config.yaml
num_key_value_heads: 5
norm: "rmsnorm"
attn_scale: 0.125
tie_word_embeddings: true
parallel_block: false
init_std_down: 0.0
beta1: 0.9
beta2: 0.98
decay_fraction: 0.52
decay_shape: "linear"
batch_tokens: 32768
max_seq_len: 512
train_tokens: 451800000
dataset: "wikipedia_en"
MLP neurons of a small language model. Each row is named by its layer, matrix (down: output weights) and neuron, and shows model dimensions 32-95. Each number is 128 + 24 x the weight over its row's rms, rounded and kept within 0 to 255. A neuron's up and down rows have the sign that makes its largest values positive.
A block is one neuron, or neurons of one layer that tend to fire together. After each block is what it responds to, as a language model described it from the Wikipedia text at the highest values.

L3.down96 [169 108 162 123 131 127 156 169 110 168 151  84 140 121  90 140 105 149 145 127 173  99 126 129 172 146 103  96 108 146 167 158 103 122 142 134 152  91 135  99 121  95 165 112 119  89 180 158 173 145 126 132 125 133 142 147 150 107 131 137  92 140 141 117]
L3.down245 [156 107 164 146 168 122 130 146 155 134 110 135 158 139 104 143 101 147 128 150 131 119 138 136 138 153 104 145  94 101 118 108 136  89 139 145 137 110 102 142 176 122 108 130 135 131 143 119 138 116 123 198 180 114 133 115 152  99 153 104  83 121 131 136]
L3.down405 [137 114  88 106 113 149 139 124 192  78  89  39 129 100 108 134 157 119 119 137 132 143 116 102 128 146 106  78  82 193 151 167 135 176 122 113 104 135 165  87 135 108 122 133 145  99 131 190 123 119 153 119 114 121 119 124 136 128 125 107 130 141 138 111]
L3.down414 [ 78 126  92 143 145 173 144  91 203 110 126 108 111 171  91  88  96 111  84 140 124 127 115 114  98 122  91 137 154 168 185 127 146 171 150  78 108 174 106 160 127 128 133 151  98 137 138 146 192 169  78  87 192 153 141 124 133 175 134 123 128 121 117 105]
Responds to: Predictable phrase continuations. Tokens that complete a set phrase: by after Succeeded/commissioned, ( before acronyms after organization names, as after known, or word-final pieces like Associ-ated, hidd-en.

L3.down141 [104 130 108 116 107 127 156 110 156  97 137 108 113 165  64 145 154 131 118 144 124 129  91 108 146 135 120 128 135 151 152 138 145 156 162 122 127 102 105  99 125 147 151  99 128 110 106 142 117 144 121 101  89  99 120 128 104 132 150 156 151 172  77 154]
L3.down194 [166 122 155  98  95 165 137 125  57 126 149 153 127 116 138  90 139 178 133 106 113 127 156 102  95 104 125 145 148 177 145 163 144 169 135 159  96 127 122 136 139 145 124 126 100 134 142 127 108 155  98 126 108 159 100 116 135 120 129 142 111 140 150  90]
L3.down239 [152 136 153 103 137 119 140 108 192 145 115 115 102 124 130 125 128 142 159  98  95 124 123 144 111 133 153 186 153  90 154  89 146 157 120 101 152 159 148 143 126 130 165 158 175 132 126 120 106 142  86 127 132 145 168 135 125  95 127 144 131 148 134 147]
L3.down252 [102 124 138 133 111 135 121 119 130 142 122 136 123 119 125 123 119  93  67 109 123 129  99  95  65  95 110 130 181 108 122  97  86  92 115  82 146 160  85 133 134 116 138 120 134 159 147  94 132 118 139 134 171 107 124 100 125 108 120 156 135 138 150 164]
Responds to: Abbreviation periods in names. Mostly the final period of abbreviations inside proper names, as in U.S., F.C., D.C., Sr., Co., plus middle word pieces of foreign surnames (Boav-ent-ura).

L9.down3 [131 140 120  78  89  93 181 128 228 124 138 129 123  96 126 185 119 102 114 110 110 179 121 113 112 148 120 147 110 237 139 126 118 143 116 158 146 101 125 102 115 137 118 114 125 117 118 181 100 142 113 129  93 102 141  96 141 130 145 122 140 106 135 128]
L9.down22 [110 161 111 110  89 112 144 119 216 175  99 116 135 127 113 135 137 140 130 113 117 127 135  89 182 111 129 105 113 163 139 136 128 111 105  81 113 120 122  72 138 151 102 153 170 125 175 151 123 113 108 167 136 121 116 124 140 121 147 145 129  93 201 120]
Responds to: Prepositions, esp. group membership. Prepositions opening a following noun phrase, strongest for membership or partitive uses such as "was among", "one of", "all 15 of", also on, with, from.

L2.down35 [108 102 114 114 120 130 122 112 107 141 137 116 140 144  72 160 121 136 134 109 124 113 132 152 132 162  85 110 112 116 176 131 101 124 126 119 187 129 160 142 143 141 137  98 111 143  96 161 169 127 159 154  97 123 110 109 109  86  99 133 169 131  93 107]
L2.down39 [ 98  97 120 138 108 116 172 154 132 169 144  82 156 108 103 177 177 161 102 134 150  95 124 107 132 115 144 162 141 124 137 127 146 148 142  99 141 178 125 103 146 139 186  96 137 111 112 137 115 134 139 101 137 141 117 125 170 135 127  85  74  80 111 154]
L2.down109 [135 141 131  92  84 108 139 161 152 118 116 141 107 115 127  74 125 130 170 125 130  91 136 137  86  81 131 123 159  99 143 166 152 148 144 158  66 107 139 122 150 157  88  87  91 151 154  82 135 149 128 178 147 148 125 118 121 108 104 115 139 130 108 148]
L2.down177 [138 129 139 151 104 170 116  98  47 133 114 136 147 108 125 143 156 105 142 129 118 149 138  90 120 123 109 102 143  92 116 133 102 142 113  68  99 141 128 130 143 132  95 162 144 102 110  86 132 122 116 101 120 105 109 107 133 150  94 128 145 145 106 125]
L2.down195 [ 97  71 138 135 150 167 124  62 109 187 140 124 140 161 144 120 131 161 130 135 132 134 119 159 154 151 127 124 121 138 113 149 139 131 123 125 147 166 115 130 112 117 159 113 121  95 151 130 101 134 146 106 152 106 147 129  98 142 114 146 137 168 117 112]
L2.down212 [115 138 109 134 120 119 159 124  82 125 140 151 136 144 125 170 127 150 187 168 160 121 105 155 120 153 142 130 133  96  97 134 111  98 204 149 123 158 115 127 126 141 126  71 130 183 119 134 170 140 124 182 136 144 131 128 178 106  84 117  98 114 132 177]
L2.down289 [139 121 128 164 178 136 114 135 136 123 138 161 128 124  92 135 102 147 124 124 130 135 106 100 149 135 119 104 115 109 119 112 134 116 124 104 192 139 166  98  88  99 127 117  98 119 121 122 157 107 105 144 139 111 115 115 104 129 150 135 124 107 141 118]
L2.down390 [124 156 132 142 180 107 128  91 161 116 132 130 119  92 113 144 117 101 124  65 131  96 113 165 122 162 132 102 148 119 161  75 136 131 148 125  94 133 130 123 121  99 123 129 123 116 143 136 170  70 125 140 116 131 116 127 112  93 115 130 155 138 146 137]
Responds to: Word-completing suffix pieces. Final or middle pieces that complete a split word, such as the a in opera, od in accommodate, and ary in revolutionary; also of after nouns like period, record, field.

L2.down51 [146 142  90  91 124 127 164 170 140 134 178 118 122 102 133 105 156 107 109 114 113 151 104  98 120 143 145 149 135 129 156  91 100 108 157 112  96 178 136  76 165 139 130  86 104 156 112 115 156 151 127 122 136 107 148 153 113 109 125 111 117 170 121 123]
L2.down142 [109 140 139 140  92 117 120 129 115 131 166  99  94 115 164 158 119 117 145 125 117 156 120 140  88 117 124  91 167 130 113 143 138 117  86 136 112 133  78 121 163 163 173 145 160 153 160 105 165 174 127 155 125  99  89 143 146 148 125 141 156 113  72  84]
L2.down171 [126 147 110 130 116 156 126 163  91 108 121 146 112 159 129 172 118 145 125  85 189 161 145  82  90 106  85 166 111 133 163  93 134  97 146 129 125 175 157 141 141 123 145 137 145 112 146 154 130 146 169  81 114 131 100 140  97 176 131  90 122 136 153 138]
L2.down184 [123 179 138 104 128 131 120 124 176 100 147 124 146 155  89 166 123 123 126 109 146 161 144 121 140 107 113 136 126 138 128 116 104 109 138 122 136  86 177 126 108 104 109 137 120 155  94 144  74 118 128 160 115 123 153 125 153 144 158 144 146  97 171 137]
L2.down188 [121 111 119 114 164  78 156 100 190 118 112 137  99 120 124 136 103 142 105 135 128 202 140 101  97 117 134 137 118 147 127 108 121 110 134  83 119 138  68 127 199  99 143 105 157 144 125 160 129 119 134 108 141 111 126 126 109 106  77 143 125 183 126 125]
L2.down399 [ 73 175 132 103  87 133 141 114 247 130 134 108  83 119 122 167 110  74  99  89 139 149 148 119 141 141 124 146 134 141 174 111 156 130 121 180  86  94 142  92 131 136 179 159 158 133 118 107 106 116 140 110  95 121 141 154 141 150 137 133  90 127 190 115]
L2.down400 [ 96 113 120 139 115 178 151 111 239 132 136 121 110  97 127 148 134 118 141 120 147 143 111 164 125  92 184 145 129 158 119  83 120 106 135 113 136 116 114 142  91 140 162 135 167 189 113 157 152 121 149 132 122 135 111 147 114  97 134 119 103  68 124 164]
L2.down442 [108 176 124 153 135 118 124 128 164 154 165 129 117  89 175 139  97 126 110 124 138 152 108 128 101  99 133 142 164  83 128 147 133 122 135 138 116 101 138 111 120 128 120 121 115 115 108 117 131 155 102 134 140 118 116 132 119 172 106 141 141 155 134 140]
Responds to: Mid-name continuation tokens. Mostly the period after a single capital initial in personal or taxon names (J. R., T. J., T. s.); more weakly, inner tokens of multi-word names and titles, like Blu-ray, HH-53, War of Amusements.

L3.down199 [127 115 148 114  82 150  90 154 144 114 112 159 159 168  82 111 166 101 121 145 101  86 129 132 118 135 124  92 134 134 117 119 156 135 122  94  90 153 113 131 163 166 109  99  75 112 125 137 174 147 116 148 130 157 132 113 110 150 129 120 167 129 138 134]
L3.down269 [148  96 133 140 140 134 150 189 117 141 124 108 139 127  82 172 103 177 110  93 128 118 103 148 136 127 134 115 133 124 121 131 100 154 137  83  67 152 105 126 130 131 121 148 168 131 135 133  68 114 114 138 160 118 109 133 133 101  77 164 146 102 139 126]
L3.down345 [136  96 117 128  90 117 148 149 255 154 146 132 103 142 106 142 133 138 111 103 161  84 123 102  93 149 146 122 116 189 126 129 132 191 135 102 114 122  82 112 113 116 134 165 162 156 164 148  78 107 123 140 161 137 102 113 118 125 132 122 140 123 105 134]
L3.down364 [133 134 103 128 102 122 131 136 237 139 152 140  99 104 171 153 135 166 138 160 114 117 154 115 143 141 149 100 141 186 137 119 131 182 141 128 115 130 140 132 119 115 157 173 165 132 175 161 110 158 126 115 148 140 111 140 114 116 142 138 150 135 123 107]
Responds to: Prepositions completing verb/noun frames. Prepositions that a preceding word requires, mostly "to", also into/from/on, e.g. due to, returned to, similarities to, according to.

L9.down198 [ 78 122 117 165 142 158 104 155 113 123 142  88 116 137 179 124 146 103 139 122 116 143  93  98 129 130 100 118 128 181 144 130 149 160 110 144 151 143 114 167 101  90 121 171 153  85 121 134 117 123 115 133 124 140 128 139 152 150 116 119 100 111 109 117]
L9.down362 [119 170 125 129 119 119 123 137 130 138 164 119 123 126 140 108 111 155 152 126 120 135  86 129 125 137  70 152 151 163 119  89 139 172 103 119 160 141 120 123 171  65 125 140 163 108 108 130 103 134 204 123 148 138 143 158 162 128 116 150  85 123 148 141]
Responds to: Mid-token periods and diacritics. Fires on a period inside a token sequence, such as decimal points (2.3, 1.75) and initials or abbreviations (W., a.k.a.); weaker on accented letters inside names (Fëanor, Kümel).

L2.down3 [126  83  99 138  96 102 106 138 239 132 143  99 114  97 136 132 145 142 137  82 119 113 139  96 125 136 149 101 162 119 162 100 138 118 141 105 147 127 106 141 120  90 122 139 142 151 136 120 183 132 122 179 153 118 122  76 140 141 128 142 124 144 122 137]
L2.down6 [116 131 165 148 149 107 153 116 181 159 127 100 152 142 125 160 125 138 120 111 123 121  88 108 135 146 111 129 103 150 185  83 161 132 124 147 136 140 143 104 159  97 173 183 119 103 119 155  78  93 106 113 120  91  76 157 121 147  83 163  95 153 153 104]
L2.down94 [132 151  96 161 144 147 134 142 170 132 149 137 124 155 130 121 114 126 140 135 131 135 184 150 115 166 163 150 119 119 138 126 131 190 139 151 136 132 148  88 147 153 150 159 101 112 136 147 148 130 132 108 169 123 123 130 100  92 137 150 113 145 120 125]
L2.down162 [134 141 124 156 117 135 134 130  44 120 140  96 139 154 159 144  97 152 130 168 135 151 141 143 143 168 122  97 174  90 103 131 143 124  96  99 112 131 150 122 138  96  93 137 145 130 102  98 174 105 152 134 105 141 101 149 139 100 125 154 129 129 148 133]
L2.down223 [ 94 137 142  61 109 134 132 146 236 134 133 116 122 163  99 103 153 125 134  87 154 131 116 115 155 116 171 112 131 158 127 153 172 135 129 110 128 102 173 117  94  81 113 134 125 166 113 121 126 104 162  99 180 118 125 136 112 180 133 154 142 117 127 102]
L2.down253 [ 77 150 140 135 128 159  88 147 255 106  91 147 126 166 123 138 116 150 107  96 164 134 118 114 145 131 146 135 137 152 124 136 133 130 164 119 115 147 121 111 125 108 167 119 120 144 103 105 150 118 111 149 143  95 149 126 158 178 155 136 154 129 144  85]
L2.down283 [168 120  97  98  87 137  90 145 218 152 128 114 110  99 101 169 152 134 111 114 120 131 124 132 139 116 147 128 114 150 121  89 136 135 141 163 130 116  83  95 117 137 153 176 171 101 151 161 129 114 133 117 137 121  99 113 126 121 129 125 103 151  93 118]
L2.down427 [127 118 117 153 138 153 135 186   0 153 120 100 125 106 115 144 105  95 135 148 133 104 134 133  99 136 106 117 109   0 146 143  89  95 127 125 159 122 170 115 132 104 137 118 140 114 129 120 158 106 126 144 164 135 144 136 108 118 131 105 133 183 175  92]
Responds to: Of after nouns. The word of right after an abstract or action noun that takes an object, as in removal of, introduction of, control of; occasionally suffixes like -ful.